config.toml
head_dim = 128
decay_shape = "linear"
max_seq_len = 512
MLP neurons of a small language model. Each row is named by its layer, matrix (up: input weights) and neuron, and shows model dimensions 490-585. Each number is 128 + 24 x the weight over its row's rms, rounded and kept within 0 to 255. Numbers have three digits each.
A block is one neuron, or neurons of one layer that tend to fire together. After each block is what it responds to, as a language model described it from the Wikipedia text at the highest values.

L3.up203:146102122106125146116125132131100102106136122124132100148120162109149124113156136102136154113110118121100140114111135102148165145105145146128096149140145137138103140103109170102138135144137142136182114101112127084153074132097140129123097186155114114146134146112149132080100135109142113131
L3.up313:125114129160100190148095116104165128088153164096182089155099135115155113164072085150151134126096086106096169089101139158132109112132109122117129141115165103088113175086123168168174113186113143114100173115086153116142140124129121113127131160143163094104133141099167118129145143125124156158
L3.up820:124088102165158136148112120105109132137111103124127149121168161136171110108161148126069105134153154143137107149122126104122136139131168105114091101134122085126099127110095126104168083106157185154136128137101085143157154120165157133135144141131126131145152145123156155119119127123134107115
L3.up821:093112126145115150166111105112116108138119159101166151103107159162179132126091134156109112161122135103118128151134150136154160131115092122163131147104081120112097152126100096100149106168116156130129135161094095129161089101109155133137110114118091138088098132118142163123158124111127084086
L3.up1124:106105112083095153130139143150157125173120148118149119084138118176147112080129159128076133111157111126128126140114128117122154120119125149121120102127134166104107154108074120071157077135103117180137155103131135118094173148136159121125145143108118136120141132114120129137136084139142111107
L3.up1234:111090132104129123149161160052117118145129143141134104127124122131109137109144067180091136120170156128101132118156110121141129120100116106116133076129119113170091106109171121161112101137159134107139148100114124083124157159128144123153080151154139120102111113185154141084114131092102121142
L3.up1591:120168107162102200137118125091159125116142098133114086139123126127137099119130115127056093143136109171136164160101124125141128116126081153125123160158114159103145158164154170168139122107109173126104148134173099123138136157158111107115120161147187099121101136132131183121124109081118123141
L3.up1838:117129108124139131154117109118123144145086129129121093117136153170165121050101053134100142138093118137122151152125162123121181172129141081167120115130099119148124157098121113129116081144131101116171117111130172143169156147142121137132126132101115120130123123126157090101094126101082117111
L3.up1926:127149124118107131138081089101137124096142160118164124123178133112144099123140112102101124138138133149120108155148135140167152138083147129128188138110123128149109136119126120102115078098138157095163127112120100141128117111093150076177079126119145175113091115120130136102134142141125141131
L3.up1942:134109152061135147142062128136112146130113135073145101095125112076131089088143145129118122142115114112145122131119104108165154121107068120136135166123152112159102146102130085116124070096179094168079126096082132099145098067119153120159114144142098134137152147092154125156120093126121129133
L3.up1977:146109140093098120165115085143099097149119122152165131106140132148147119171128160138123122149113102075093127153136149120132145149125115163101127123076107142129125146145115107157135108155161118149123141094161146143140134127118116130154127130152114146126117121124110114134118097124082153127
L3.up2018:130062106138130139160104094163126109082117117096096141150107159106120076158131125146161130091099134126130135147136098129135104105143170136097106089135141132137154125123157089146120050125128116124135151116097126128126140149128174154131091141150132158118137153108140090145165117123099140098
L3.up2221:113137116104102179119149122120088113131124121130166102154122132138156113076112136153118095148103140106128126147134132103143162149137148100161130107129093162102107147072128128112154114147124135104179112161131101155137132145135107121137111144143116134088162133132100121100121140139140147127
L3.up2257:126101133109190169131113127122121102148114098130126131190143126138191123154150111192098106167184165140079139145129109107098111084101106131137154145134129145150124089117089178092099096112116145108124119127113102080163108130145142117148098153141093145122096124100154130120175142118080108096
L3.up2541:111087126135149128141133130077119144150147123165094092117134123083158111149128054124131138146128137103127129146083108111135066141126144131154117073131125112102146180109094146099188138116155150168136140105093163128153104140117107111159148171135122111084131089125150157154158138105166165130
L3.up2546:146160155163135133167126094122122106160148120114172112136085102129151096126141147178144131114142131115156129110151148106125138126099095093119118150109152118154126075132086087128143109140153137141111130118118157166130147113085106128142117111140078144180171128132143158131137138097128086113
Description: Mostly "and" (also &, /, adjectives) joining the first word of a compound noun phrase, especially section headings like Awards and influence, Education and early career.

L2.up598:142112137185115121143111171098136176088115129107123124104167151146109120111092165137143099144115115127146128103167107168092130147155126080183143127152152103123164149104148083084138127150150155131106083154142100117117103143128129131136108111137124117149156157113125163144155138121131113133
L2.up1580:090097130164094128123106131105139130078089139124114111115194123131141128106127157092149080144069107156101124138127130145121110117118160151130129123134114119144170144126134047144129095128113155144146143112128148069109132082149150135135100123107124114168101116126128112085161129100133130115
L2.up1608:145141171106136103131117099095166146132139173123188112125120128149156125078133115129132158140112102143154126154143126144101167108140132144138142120147119146082113159151110119145096116159142142096106117089112118127166105122119130104152084151101166086144104078123109131153084130134152096145
L2.up2246:142107123112113130126095124141111149113085079120122147089132124161106075116106167070114136135114150116148158153160164141159122140119120123159088126098122105087116153150085128129123176119108120115137129130106124134174128133096106123142116116152096168159120115164149143106125110110133115099
Description: Fires on "and" or a list comma right after a noun or noun phrase, before a coordinated item: names and addresses, size and form, training, technical assistance.

L3.up61:147098112095093077091105128094175109146138098123132095153113130153171134148123096098107154114150141085115112087123140103118101149144121133130112098140091133138109161135104141153166108140155128149153087102093156119123099053154165112123117081096151134138132129133122114073144124184102110124
L3.up97:126104125122105110127110159107139103103112133152155110165143147111104124143126125115137158123124133116160176110158149132123180100130150158096105120151121109076112120129125136114151099137130142110107114109143109150139148119171124113111090133109117141116100089139139149167116108135078146126
L3.up160:102144138093126113133111133101123168126139142112162101115129110135140124091107101141184132175160156125102100108086104127134125142147109120120128096121105138133175089122106133141109148093143107116132138135098126130147136113165079122127136137140146119113090136127176152075085132140113124160
L3.up605:130122095173126142118112148111138157163129133133140090104107133130121108104143101146146155136141144142147087139102133117106099126085150127112095152136138090116133148123142174144137119127139096156126137147113103122117122110180105167153093132091099135119094112131130120102168132110132100124
L3.up690:108152119134119107116114094113154151154109150107186160125113097080117170158151129130127174151125114094154151120122096155144120139125137085133108118130135148125093144137136146099109141127119146126176124130088131112083125115096119141135130149140132134180104105114141129127164154171101182160
L3.up1248:144125171136114158132139142111102117162120143109135122106090128104131127150156137104146158123129096112107150134177155135100141158107136115141168098119137079139162148121148191115136155102104107130148175160109126097149183134123120110160104139171124108110110154095135187148140149150128108140
L3.up1385:125148134161112153131117127169155178135184132119144119127129134136107103121145144123117123119166116119133156133129143137095134088084099140134135145122152096120192113120146136133143124152105122138067126156133087099121109170130162123142134128111152109144077167103087155088116130128116126108
L3.up1652:132096156107173120164124102123178122097117129093139118148152123149149145125162135119170147121106180124138134122167149139122155143105122134155072104121124067148167136110172140182160135143133127124095095143164150083092095122116113086146133116130167150145112154101122137146134141100084128105
L3.up1729:123092139134121102138125084100173144157022075146153141121109132134133119103133095158133169147149141127100131148137089142105122126119112120128107121139084095110134088127153139085131127126114088090102124150115167111133148150128134130139109139155131119126106130144152107124126126156093128127
L3.up1757:134106139118150133132066154132053139100145110130101082143165128125114134140099125139139152102162106097140111137118163135108090089121149133102118128158085107150119131140159131175125164143130105130099141138096140126083112105146100131095129111127113140113126117141107178152118082110147126139
L3.up1984:160110167165142151099090107132142166069135079103161173140136094164156123132117145160163093125151120133125125117154147132157125133148123140091093111116134128115126151100151123137169159122079150139128156131168150160157139125119127133134137154135132154135106111103140149130165098148106145159
L3.up2030:111118123128075134095143127108137144121130082108102071130096127137171147138125126114151113152144159067143119130172101120121135106077120119144088099142142066085138098115130132127132128166092123126114165123143117182151118093148120142108110089159135157097099169086100121097091106146116137147
L3.up2064:135101088143131114155152154142105126173110115131132090136132166090162116123142096118145158129157154097127135140153156083131087091144081119181146107139132120119127116103103119131084093139156082073171124144149136091141111073102116128127092086138147111169091165142089174152077091117099117095
L3.up2263:118107128150116170119157120120121123107096171125174054130111163096158119137118146150164169096170157118109112118150135108105139117114127117122081139103152130133109119113168140131184136080191176109107093160156125128117142156141091128074076175104095108136105108095110110125160092111094163100
L3.up2316:107126088125077131106153120123116149176147077138149079142122120123124120143114111139155159121120161139120151154086113142160155153129132131120116120095131131077099151110156159093127157125124105173130141142102110147130095099146163081132130139115104127166150113127137085112118122138130106086
L3.up2402:136108115177162144128123127111107106186094176115160135133116162105113141180139109153111178155131118162120155117156163129109148131140133113115155137080120109129135106132145125107149114120153148125106153145106126121184115139098131138112095117148121151154113129125119124125144126136147140131
Description: Participle, adjective or verb describing a person's state, reaction or involvement, often after was or became, such as involved, disappointed, upset, concerned.

L4.up201:149127108140129147097067136138126127120139150138099086117113097113180104148087108144129142121143165078165164104148118172145127141125083120119096125106138084147091100148140121115125106172110136103100133081128112172102117140133099148199133156136105138135111125110145114151097123122144149092
Description: Mostly predicates after was/is naming a reaction or state (concerned, upset, tear-ful, agreed), plus mid-word pieces like -ew-orthy, Pre-jud-ice, Chick-ama-uga.

L3.up6:135122150139120132135114129123117094119112137108143128145120140125121103153143147134161135081124116144155113122144134119124168103144158130141133092163174143162127095135111116151089084098124117138146155120140096116137139115158162121125117102120111150134131133075145133142070152124066119135
L3.up89:169108129154114133141119155097109140142115131166121096103112123138160136147122127127118115175110115131115106078123083111104102110074144178096129134156148087117109126154105137099150124149129102142131110089121145104162129124112135111119177138162119139091107136087092133111099166133157111144
L3.up243:093112161169146091111159115129149109102129145095152127121163126127114140144131116123078087114161122171161106089118127117110107144125127165091148163127114177103164122131128095140112092121100150146098111115134099119122119104136096175126107166114151145169117145105124132176115143131109128131
L3.up529:129110092136127167115130142126095157104163126134149108101083157141144144104135103080132123151130156095132121093111135134129103156133118105126120135144157074172140108140119149126133128092121133138177154141145173148177127066123170147136133118143097119136168118133157123117173125118176099126
L3.up899:144116188127141158140135152131120116124128143111111088147096145125140119139109095112141118141095119118124151113118158142132094144070101100110124139092127118142114110141106122145138072134103144120123098100134155119094134085146129160169131127120149122137176129144138147081116168136148086160
L3.up1029:125128087138108109126145120108118149115157112106115096121135120154136107152105127116121136118153144152158145156127115121128131104098078112135118139114123152148128168117136119095173107125094175103114116153143152122080167142164154115148111131110146149178148080147093124111122171143106117108
L3.up1173:104136106148127110116123139148125124106112105139133118106111126164148144195149097130153156105139103120144117130137150142081102095136118123081121133145123133128125097113095146123107117065114163184098071129138126133116127127165154147132130146154160156122060148114151148159096133126082154146
L3.up1222:142138148136119166104150126118170152139103168168135130120134146131127101107158148141141134153148103130125117146093037134123108148129124126093115099104135141113142130133117147148120158131113158127131141128088151126134139156118152146109112102097129172114126112146078146122118175117153102121
L3.up1364:112137122124117170136134098140154094161116115160134144163141146096151101110142151154121123121171129126127145155120121116116098124144106114145140141117146133110147142135107114109173127139139106125149137147127139151091151121114095143109125130118129102110113070136146097112119146139174121110
L3.up1392:154167120121160144100148099118146125115121156125114148119156128114105131075126182092148145096148156106154141113121132137211155120130123138101133155100133104094125068135135109146134153136135143119145129074158085153159090105159145163180107138156124102147153102154160118134096153103116129135
L3.up1401:188101119158132173096157132100128125110129128160159120125089097177146079133099123125131123136147174128137134125152131167151111144088126110118097160136139137126147098123134137154120127141072100138087128135129140113132142137093112140160102093120131131099161146097188154122112131147168127146
L3.up1455:112125139156158138102143114134105107127154188150130141139126078101151092116179114102107091147137173108108143097132134117144125096115097160106118144115145152093164135124128097129147142122135143143135122111132152148163146098074113170106184126093108144148126106151145116125142137114095152112
L3.up1510:124128151185156151145106118111116108117110107156089072117130183180148144100125105097111180104133153154108099128152096140153150143135149118115106166102089130118139140106119124110107140125103099077159139120130108109141135142145157145143103123143117116107188142142102138102115126122123118125
L3.up1585:065157112146119109134138126097138135115164115196122107165098121168153130098110110129109142131122141134082171129125140099075138132159148164098108097147132133147132099095091116117148076135118144126132132110145103106125129151149149128110111132138088111134133098084115123140113152097094135139
L3.up1614:153079210121137123082122143120148134211141137079132083136122161148154125121134154118083134144120130158119146130129146141068115133099125095153100105137117134178135059130132113091180089143147152113077132097118141176136125124122160153136135152131176141146141120128108128100163167176080154121
L3.up1687:124146126133175145137122188130153129164165138128102138129161133150136113107139101134157152127172126116148165098137120099085166083132134142114150110113132066084154118112148120137102164082103111104142072151131138124146114123171177144126136146130131159154139134133105175116164151120125145121
Description: Interior pieces of words and numbers split into several tokens, often rare or foreign names and table figures, e.g. th-al-assemia, I-al-omița, 15-8, 7-0.6.

L4.up933:120110143108146101154154150144139149105123106189111143105148126173157143148141131146145073161132092108165149149114145112109119147137129147114100106158135076109147119131129150138116150110121140129105097158159127140146169159139146132130140151163112129111137108124088157129179168103130159136
Description: Unit abbreviations or counted nouns right after a numeral, such as kDa, aa, g, ha, mm, MWh, million views, or 1,000 patients.

L3.up57:099144119146142150075111103165141093136194103140130131093155173119108114189110163076161119155147128074112112114121157150124141136141122148102116132118124146132144171136115129158098128138170121146114142082188082141152121117126117135133099147180135156152144103073133137149127213060143081111
L3.up145:121145119147094170134140141100126169139170136112102137146147136128143111127092157099135094156120120108143136088117115150099125192143137116135143133110128097079116144120100137133095100086107144091146149112135110155113184129081184152119091128122117110080144111145114131091101164120119126119
L3.up272:111123145150154141125136165128118090151107149135118120092160144139123119131157135113129120122137139166145136127150171133106166057137107106150131084185150120156130097126104152135127124148107138173152076100124100123126161106142148165151181123138103136158134120077133117129106164118159123102
L3.up385:133153121115103129136112101067155134144104150162094168100166101086161115154125113122115133136169126108125178115121123120123147170119157133136129104121147110122136091086106103147116146088130170120095145118129153100141167134142104141150141134102107124138126119135073093110103133099144114113
L3.up558:157147130113139147135128069153153124116139152131095173148087132141165131094161148107108141109159146117119170093108123126092108139092127119158151156091137166135111151119115128152127111132176084139144082094167127106160158120117132115163096170175090099102132132139103127073130128156124138132
L3.up580:136128126122112087110119084125116129108143101132121136101114108129159147097136157141117146137133137119165132168111194167133121172140132129190131164150137109155142130104126091131139099111118107114161125078131135116141136079074076111155126104163117179109148131124137135136134170112169157102
L3.up1268:137187146140095113124142140135169139084097144136087122145078159154150097129128096104118101161149088083105138086170131131098164114124147090064097134103140153084120134143136123136103141146151093125117116124108157131103159129105118116147116141161101116152130152141119077113112131089134099136
L3.up1326:083169091144072124147174105118107130142161168134127119177106104129127098119144116109146141150113117134100166135072124104123158138143090107113130096130168102117120119104076108108079134141122124143153141120120079104199147110088133124116097148147109159137084130118121143144083137126178147161
L3.up1736:103091126176128184090145096114092130139143113161106082106101105121111116113089132102105135129131157121146155105153136100112119114131124096114131110128114156081164172152107122145127109110080137134130131145161148124136113101133107158173142141133116115080132122112117112071115107140128158126
L3.up1839:096100180137096157141106111142127123095095143132151117113118116108115073125139167088162115138183114132141174113145146108116150075142102092070147147114146135110145112121156080122130123159143076123098114106101087160130131141136098114173118137128099094129107118167126187120116148133147152104
L3.up1863:170162159118136151159139139106174143133118145125094110177122133092170149141142148150117072139115118176106191172134107113141127165122133103138115143090090153089157140134064130163127134142097136097139103145047136131160154128153101100140133148124156129143105159135142104132168136119128107137
L3.up1901:099137121107094135135130115118133114121135143096093100150155116105130126122122127148137116145093094150127121134138147123155103116126097140146130083115130127132140110175132126132088096154112131126108120154082104096175103102092201136139160153143134125213158122108136093103127125102124163123
L3.up2177:083152145174082149110118132142173151111122157087118175090128122127076127118099170089176099153143125125141134117129090134120140120116130135160127127143122122133152122102133113105077119157157135168112150167076168139115092135144136140135112152128070170127131110128103136127121125125167160155
L3.up2249:139129126154099117152176098154137111111180111151106151144103126121080138138148132114159159133135106138123129143079083106126167159164103118112091108112154136095104099107112116092075151176124150134162081075124147134137155125147101128131124113140107135102131118126133138136131121124118157196
L3.up2271:159125181096117110131108114127057133122092148111119123081127133173129124165137100163103144126152068145103105079144105118111125122120158118125138141100143144117119125175172130121129138111152154151167110128135108114109100126114145122135155126149123136129118156082097101116161109102145150129
L3.up2448:138144138092094107125135122138157188099126101131119100098107136152141120140107104145114146130134092116111129127159050142123102152132154105093156148111140160091128127171172161112097118114166169165093159162109111150115146157088166151132100149136132141100149127100126150099135162123143128109
Description: The space or token just before a four-digit year, especially after a birth date like born 27 April, and also after in, during the, or a taxonomic author's name.

L4.up1847:153125067128121117163118109100084164155152112110125112118117094136166129135095137112152133148117143149144175129147090108089128173147140116100150121124093147098137133148195109127161106187089127096139127115149145117136148142112108148155072138123127115153159092142143126151126136181129158113
Description: Cell separators and similar links after a name or entry in sports, election and chart tables, just before the numeric statistic, e.g. "Team | 4", "worth", "with 1,555".

L2.up599:139130124161101146119121122130089133138168125092157140120150141155141152164150146136171088130108139134147104133122142151133098145145148155133091096151148138143122126089162089129096151124147154120081142115170126133089095111074146154115130128135143146162122118126154095138136135121128131138
L2.up924:122099142135155107116139132168139176143147140124163104104149151142153110097147133086133135070119146110154122134111153110141164167128114111174167152142121140092114090152140133101083127116170140148087155128110146150119154121105152092136124149128140178117140106146124153131098156104111144148
L2.up1771:125130154140129102106117137094127111154137117128155144108109154121139092146109110120155128115110089129144115142098121158101124120108102067153099098173106163178124118161126114110132184076139176164079159113125141108125121121106200193186081119134161117172111117098109118130119148099102131128
L2.up2104:130117184135129160187109127143134140110153146103147119092117138113117146121104131144134149071086110134108081177092133126116148098105110127163115134160122145105127129112095132123102149119133142107149091083156140176107130137151146198098133153169153107123127134150113116097109115125130131139
Description: The second subword piece right after a word's opening letter, mostly in names and foreign words, such as G-ir-affe, G-as-par, K-r-ivak, g-ond-olas.

L2.up633:146139111109114112181069092145129087173137167143129113108098114122140088103124120109173121130127085128134119104096123176053106086103098094129161084101144107123134158071075132082111156110123129168140142116138166132181096141150104135113118133148088135144155138116124167125132127125091134159
L2.up1151:158163151146131160141110139104151112157152114121117126120138107145092143139114129124118121130106101147105129130127121090119154140102106121076136140148107094139116136136129151096133110151130104139169133160093110101086140078140104177151157198104070106111178113154127123085129149113102112127
L2.up1490:159161145122155150114126091147154147148150143134116133104143100142175119131152160111140137145124122103115137132170147127137131171107100119133105158076131064146138122127096102108099149139141162141112104140100096122186106131121097120171126156170138132150132173130140124149166145116105166141
L2.up1764:152144121135087157117130129168131081097085158156094129138133149134118110197166117139139122104138073112100193123135117131158136128100116123106147141095101141142130127134133131124132113085119144109137121160121143133110114168127119093129078168142112109124130115140127135107156155112154145106
Description: Digits of a birth year, or the space or parenthesis just before it, in biography openings like "(born 27 April 1967)" or "(1940–"; more weakly, numbers in tables.

L3.up232:087148160104111132105109124104101138099158151151143121127168146119152088105137176160088087144128138137110151137148166108162134123120115156108133132164156118125185105104060137118102138126115149140148129157125138160157116137133150137111167161128106126107130135111080137132136179130143154159
L3.up459:104113156121164171109168117068112151108161098145133210129132173075143195143130120128150167122116165134103130113138091111119197128120105132139113114118114098148149099118148127105125161156086136146097131170123096159139149122162138138152117149095119087128093118143113124070090157124141135123
L3.up636:161133152155135113140129131137112112158186152087098160090122142137099166149157135142107110125162095081158134072125120190129151166140146139173145151090106114113147103138141132113090110119092124129109151128109116148148138138092122159140160089132120165150117132134148115136140173096111072087
L3.up674:094143131125100112116138153106087161133132118130115167105118167110129109104131104131126071144176119128089141139155109142113130113148130128072150146174128127139114123100144075109155133143113105126092119146108162104133117117151057128130158122118156168160154129133118136140158127075114107118
L3.up762:106115138128122155150109126151144151126131089134120156126202129118168129155180153144119120147122113065089162108115116146172152094109120139127109119149155114126109147143183132106139117104138154164131150155121091152150130140107125162113180141165145101085126163146089141104150131132126139082
L3.up839:118169129144180153135147086087117119167139129115110145083162126117105109120164137134108143126171125100136150126131137135106184112085086111109132120105127102131157163089124152123109108108142099112143074112102148111139178150108170142116129141133151128069145160138137137165166115108161113138
L3.up998:104116145081129107099091108106157138117147121094139115082180135118116140141157157122113092137117151107134166107148119112087135125139154126102152152117160140110133098151144111113124138100110150140141129140137148136087157148121120176149122110103127102158120109149109153110138101141157125158
L3.up1078:141107161146142128153146130152089156149073145145139140122133124149161122122148103119171128143162130121094156152128149168157148134150112116158170146122135106156159122160098098173109157104169149137115127151124110162127139115153124133126106171168059144120094128099103115122166123132124116127
L3.up1294:089108128092140164129133121149164110095132155144117154155139114148126123120151143144133146135145100144123149140137129151146131122128147155112139133082092105119172112138105151126086129129088140145139072091151106134145148112151106098139102088139110074128138137138115104159125103131136131133
L3.up1719:117127163152114119125137163111102137144121138171126144143105176107134166119136117118072118122151130119097109121105081139108116084167161180120132134081134090159161146137139133132094145106101117197160117135164108117100118109097098125148135113104120107124124119189109116127148114109123167140
L3.up1751:133088129099149166138146128151170123115135097146115158086116125118136130133124156173111109145137178133110152129081134124138153134138120162114105096119131103086107126136106133132170134159081148153147129111122148157142164114110124116128044122131167155116150111111105141127116111143120169100
L3.up1786:120128119118132157093125123086095083101135116129135143174126114127113106103128122138168150132173157137114139111133191087127131138124124134104112131121109121118116201116104133104111097136128121128132120145106110096141149134115114123181136152106150147129132147117137110166191135141126117116
L3.up1962:146137150138114139156152141126117137164112131126146113142080154117112134094139116101103144059139159118104122120092127110087116104137129119131137126115095103119146118116147139118110114154147107113124153121145118098127131076118109138143171139111103128126095112121153124126125100116115153116
L3.up2183:134167141147106139086169160127113113121110120142127135120158143152152152137151102116117107143151153147145135124114102136150096109145133132114135048119122078102143114149109111115129137112132132133152152174111085093125144114123138152159140130104134072134115093157106170147164132130088136114
L3.up2213:129127149155156121115135098160112133185157136106105141098116098137137164123119133115159125126144142134119176085086130126135154134130132124116116116119109124156133143116130172138160147127094173097132121105086175098108106131171112138103147079169159105157137148127146138090132125120152143094
L3.up2438:127125159150143085135127150118113135164132166115108127156098138147127109126136120173128138148135119133137143144170120129145122172114100110105130118095168102126096164150118123117110115101110126144138108168192086147118140097120138140123130106180121100106127073138137109104131157143134149111
Description: Unit words and measurement abbreviations right after a number, such as in, m, km, g, years, votes, as in "12 ft 9 in" or "1.55 m".

L2.up291:097105129164130150137108102115118164076159109144155072128152131100169092095121165144116116141113134102145129123100130145102114143139134112138072123096175096129134170159083133141172155138182110128158111111107141141138123135137107062137154145096110122134149143137140114102147141135134141108
L2.up1019:115137146154090155106128116132087141116111153093122077116118172115128126133084120127146146170152118103127202145090127112107127090096116130152108123132155079155132102115132159135113149149140133144129186118146143113121121149130110146159089105153134120162108157140094123112116157160157145133
L2.up1899:121159130148139149128125153094134118114109081093126071120098089123149088112112155093154136099130102111127090162172143151100152150102106098118151125099165118091134135156087159145177137188130114156124149113113093116093115149115114131136132156128086145087118138111117140147133150161157122089
L2.up2278:118138143116095096117130149136103126120135138142154158072139118090132114166123157158150106114148124093163100144090105161124125099119129151086134105127144099106153137099116146128128101132121052140097154120103179081147114107133167139150141127155143140178102147146136159100134098134166147131
Description: Nouns, verbs and adverbs in biographical or historical narrative that introduce plans, disputes, rumors, negation or cause, such as controversy, supposed, originally, not, due (to).

L2.up115:154142125159148091129154084143106155135151160136128087077113121164160115122140141139096143119117125128111159142166161112188156120148105140120073073147140118136160163129090124146096124091144109126181097172134134140138139150124119102134148160105168107107118125140155140148135138101130146131
L2.up1251:128146082129144137148145148126122119130153108167123126158117146142127112143143109091123120110179139096134148159136124144148165123144151127124088114115091127097117131148112137126100121131169118124155119129125144124124129145115120167122139089152134120154107142154097139135146125090123115102
L2.up1491:123116100108174109150101113114156172109136126130145106139123130109178130122109112169104132132092108118119086132153122141146139103143089154131139145136155099093129132144163121146116171148146101201160101092143114146127128154126129134138128109122105072145137198097122130169154119112103129117
L2.up1584:124139092114103120119181128188157138174152105156112119130144105146145150156124093104127140106122141146087145139171105086089127097152116133142137126059109096120108074197121099126097137134130153119132157148110102102074154132140122100119140093139151159145148125137117102163122117129113147139
Description: Table pipes and opening parentheses right after numbers in stats tables, such as "12.4 (", plus mid-name word pieces in lists (Lo-af, Klim-t).

L4.up672:113153103139174128139101076139137119132112122132114138145097138086122115186105154059138073168127136095189125124114091140147115101096119148140165169177130105131158123110110096141130116176115138127118134096142132104141075162154118167103119148092108129142142111163108157121134150110139128107
Description: Non-final pieces of split words, mostly rare names and words (s-om-nolent, Tal-bot, Al-H-al-awi), plus leading digits of numbers and years (1872, 1918).

L2.up580:154120107125093119145133148160119088124147142163127155108159154118146149189172089196128153115157159159149145111179125145132120167136134165136133124150142142113134114137136114165112138120128132130112118137132132142153127168127139145134075133154124130132167145111108141113128146116128107120
L2.up707:152116097118159164150126163113143070119156117111159117097105140129114106132146128127174115119118090154150123161144123137146120115118129145114129080146090123131147117162130156068155134102133152115126121088121095124179121094093134175089117104160140107114118136130126109174055147122133126126
L2.up1703:113157125087164141183125128106133112156119067145127108122163152091087136151129083149107125128158107137126119138153159098111106160159122149127135134120130149133119126113135140162105144090195091073088168101133122114131175132091143110156086138132146137134131157101111108127111116137149115130
L2.up2407:081121129110155132144090143141188127151108120132108116104129114121139113173112141185074138147121131164137092075145115144143121116123146151109098089137136141089096175129125143150082152181137117113143154178108151112140145176138118107129096118144144125087148120132106099133111146127142111125
Description: Fires inside sports statistics tables, on the space before the points cell after a team name and on the en dash in season years (1950–51, 2023–24).

L4.up1777:144111076158146121150132131115153126088150122095105159130146123125073123131115117104122091098174110138095144117144156109137124073133134132145119154124136127126118096136137134148182133164083101109120151137112128140132161153118141136114122142138115133164125100146148135104138105113113137163
Description: The space token just before a year or other number, after words like in, a, between, a possessive, or a date, as in "Rand's 1957" and "In 2017".

L4.up587:131140125136114118114132153184145129125134090110141103157157127145141162123118114124174165133153120121133139165141148126135111132141144121160144097153119088133131137120118121139143063118125116135143145149126181141127096127102144112105094145113106103147186114146177105116145113112133120124
Description: Mostly "and" (also &, /, or, commas) joining paired nouns or clauses, e.g. "Credits and personnel", "when and how"; also subject pronouns like it, they, "the two", and some table-cell tokens.

L3.up19:133165118134162111162150138157129116121122122120143113066161103109127112150141143178107133168137155140147157083132102172124089083154139146147135091162158108134124151158107127134129089119087159150127116203119174142127137186162116099088139123139178124192094135124107100131175151130188091129
L3.up280:127112110106128138149120138137150142127153133167119165111142106174129102151150114134108121118131086127091100169165110140177126095159124143091119129101137109132083149119139134117109118166129136162146115132151102133148167096097099100128120113080096148127111135120151133105139168159088095131
L3.up485:121147045120119116149105143168131145119191106095114104125129144105154171126122134127112138118135114145122131113140125137166115081148136166106132119120126159102132143132145132139111136112141141115110094127104139126174153104158156135095127093179137163148161088083107136166107161099125120123
L3.up761:117148139105141141099103082128119134158128139148086165089110072139109104128128140106137126132150128178112144164117160090127128104136128151145125119093144110127148126122121129147139127068107101151159064109120149152119125144142098095112114106137104134097159132138135111127142141120136157138
L3.up1131:137131139099057135111167114096129144082125121137129103111108151118138109149130153132116146121154125136117147107140133126162126138134113093124104084147113137085134146170133147087151116143126126131137133155081126116133125157105150084139088148177102153107159076108135102062091143107098130110
L3.up1303:114118143079087175078144133132116134104122120137107137112124125129108108150093134061086126155127152154113109100148133153114113106185077126170148112082105176105147110157129140109127113147172116097123127137103138140118157134134129120116167121136104114098134137132112114116167133127095154119
L3.up1525:176152132102144158123146121134136106110122135094093091115162091130109140106139158141101127135156171158124156149128115139169111125156149131072126106124074149170082098128130132167081105102104105176113088144132148166131165144140168110126166169074154142107136097097100111123135143097147137094
L3.up1532:087142101135137116160128112138148104110156145152113149089125128113114133147118109132115133129117122122095115185074100146119153110164131124130167114108136135149112155143104127111149099109172099119130136113128147135125072155108093126081152132112150141096154094119135124140080135108101132078
L3.up1651:133100156075124162138158133126137144136139146138127155117124120122126127089098130149171096152118169120153120097158106114146091144188078149128143097064140121110108126139097124162126128091161108101111106106128143147124177147167130135129130129097100140178156123121129153113125140096149111145
L3.up1685:144149110125111133108070130131109108162143101145116089137141170131140151161112108087113114149144136125134096114181104154111108135135155088153130125152154129113131122141165120142144159154138129169141086143123161141152177170129128153094093128113101150164157119160093096144139131133152148159
L3.up1868:076127126143109109146120148107169162140136091119129161119141110133156166154166104084188098125104124083112090141130151096140145152152121143133143117143129144099146121141138123089112138113131186136142105148172138105136122142158086146123108133132114169124095100132114172141118085168132104120
L3.up1981:153166115151154129155133120085116125123120159148158074077130116141151110118153142097090126141143153124119101103118078126112134110176081087101138115124137141098107144126134115170061173174126096136126138146111171144154163181168128116122131118154149148121090120141084132136150137080120099155
L3.up2090:155108138113097172175081130146130138146143114128125123155093099122171083130158184106114122102114133150118155144113080101126141156140035118108105132059164134120142153162116096159124155148151080118135156165136152137130171155123122096123117130146134145145129113160115141123150123110116113164
L3.up2178:166148099101106077154103108161135187132109112092118138139148169136134186169101083179093102110113131090093120097093102109117086108158128102150104118096136111115140127110121121161121133177084098103150141153125097125136082151161117142121091103086101169140130118160179124162122138108169039120
L3.up2254:104115149119159143139135107120152137140125105153069101146139089144115126162071114139072109122143200165122147096108112108117142127148087138106142104166122102114096155130097094151094127089122122157135086131075157144133147125094137187152160141103149151126100123124103138119106106107123106108
L3.up2292:118104130150090153180176130155133180115102120087109133101149124082146137171186129110111172148108116094134183120123111125129169134130116146095096146182145125153128187118091169110132117116112078126128112135057138131170080132106095111130162128117135152119163104163106120144105192092107069148
Description: Cell separators, row-ending pipes and small numbers in Wikipedia tables, mostly sports league standings and election results, e.g. | 5 |, 55 |.